From a checkpoint of a small transformer trained on Wikipedia.
Architecture: rotary positions, tied embeddings, attention and MLP in parallel.
MLP neurons of a small language model. Each row is named by its layer, matrix (up: input weights) and neuron, and shows model dimensions 64-159. Each number is 500 + 40 x the weight over its row's rms, rounded and kept within 0 to 999. Numbers have three digits each.
Before each neuron's rows, "fires in" lists the words (lower case) most often at its 100 highest values on Wikipedia text that the model never trained on. A number after a token or word is its count.

fires in: "had" 60, "with" 24, "have" 8
L3.up2507:498429460468499484483479461498457483434500524533481504450499492483537494490473445474409485503520459463529542612467532457529528494493513567440504463581504516527498474472495439470513483548523473458451490504507523439480445479517459523456481458494487510481519526582478538539491381505464574545

fires in: "on" 19, "of" 13, "around" 8, "about" 6, "over" 5
L3.up3330:509468490516381471448518498497546476445451500463486577513502418494455508495453499483474501474588400537510530554454493520552499560442542584401517531472599512489529473470496511614559508499550412528540499473500494471548445522422502517434418458458487508478517480567434411518539461486519504559

fires in: "to" 27, "no" 21, "for" 13, "male" 4
L3.up3538:440575495486553488435499533509501499514506542604522572525396482543558456479465474504501526551456493473468484520554490467551499515528512463490534498477482593524462488488484469467488494496530522463457444505451567511424497442487502512520586466502592543505427453501463549556461479481511536520

fires in: "by" 13, "with" 11, "under" 11, "along" 6, "where" 6, "whom" 6
L3.up1105:484513526457484460489498495437544508518517483540481540543429494467510487457439509495523498513450456491573461467507535548433576533449560498542611455512511503536452474554452500475474443549461509440479483472487414555502387568509443471477461550540578455522493494542412549509512439500492496578

fires in: "000" 30, "mexico" 6, "states" 6, "tn" 5, "california" 5, "md" 4
L3.up3693:492474487457414531547588488471492466501527517558507500560457462439512497547475492442493479536569518521574459501490547448509498476509473541415495496524505569481529572458549426499526494450540510458532512482479521442528484472480512495451496458505494491437512468532596529504498498518416477566

fires in: "had" 18, "has" 9, "ft" 8, "received" 7, "won" 5, "de" 5
L3.up883:484505466490492507578477497491455475465534501515490471473538521515459503474508528439442541493443517452519534538536414472500482450470544542443611517522510513462477483481511497437511499602459469492507493497468556469547530487523534524482484534490430560410492505514483556490517477471447541452

fires in: "there" 22, "national" 11, "co" 9, "what" 6, "minister" 4
L3.up3746:507513506521464508531511502488502479470428480505496586570438421474463501521481530527482507491441438429437480566530489510526495513507553509516551501529522488502404463451496535525497448512483485545553482516453464517515484490549467520457454459555446516415481440509411492476536492484466434559

fires in: "in" 16, "with" 10, "father" 8, "wife" 7, "husband" 5, "by" 5
L3.up1795:407493447477482455458512466480554461484490500494449559538466454435509519433480503485498522524524528505530518514516493494505533515440520514571536466465506547469423413549530508499508452448485455489477492553502474499465456489488451434452489493481543515511503503562572467485496493541498558525

fires in: "not" 21, "of" 14, "to" 8, "in" 7, "on" 5, "never" 5
L3.up1965:403543497455523520479491442517506498493497531507510476471471466523482518494442505509496573535444472462462506569583518542560464517514564500524452431492478484543409520474499492555527542502470449470494428460504482546384539561520448610527533448441385541544531552469482528461500524494479441553

fires in: "with" 20, "both" 20, "its" 7, "as" 7
L3.up3043:495534470511444506463523503504526480501517520547452477487463486521539526557492545525447501532469520437487476521499490471541524460446547576483497445538523517463499426571531480563492468601487407504472451530413462551515504542526475444455512427532559446495497530499445544449498422461464545513

fires in: "career" 21, "history" 20, "life" 14, "biography" 6, "reception" 5, "description" 4
L3.up1396:509494484445502467513509489410556581452528486536521476540473511393520479423555486448516537498525527555523506485578560457451524488421507581516538436464489546463486452576560474547521506483442472412506497474389568520462498471520531507501522456516534487521551469527519571496478482423469512482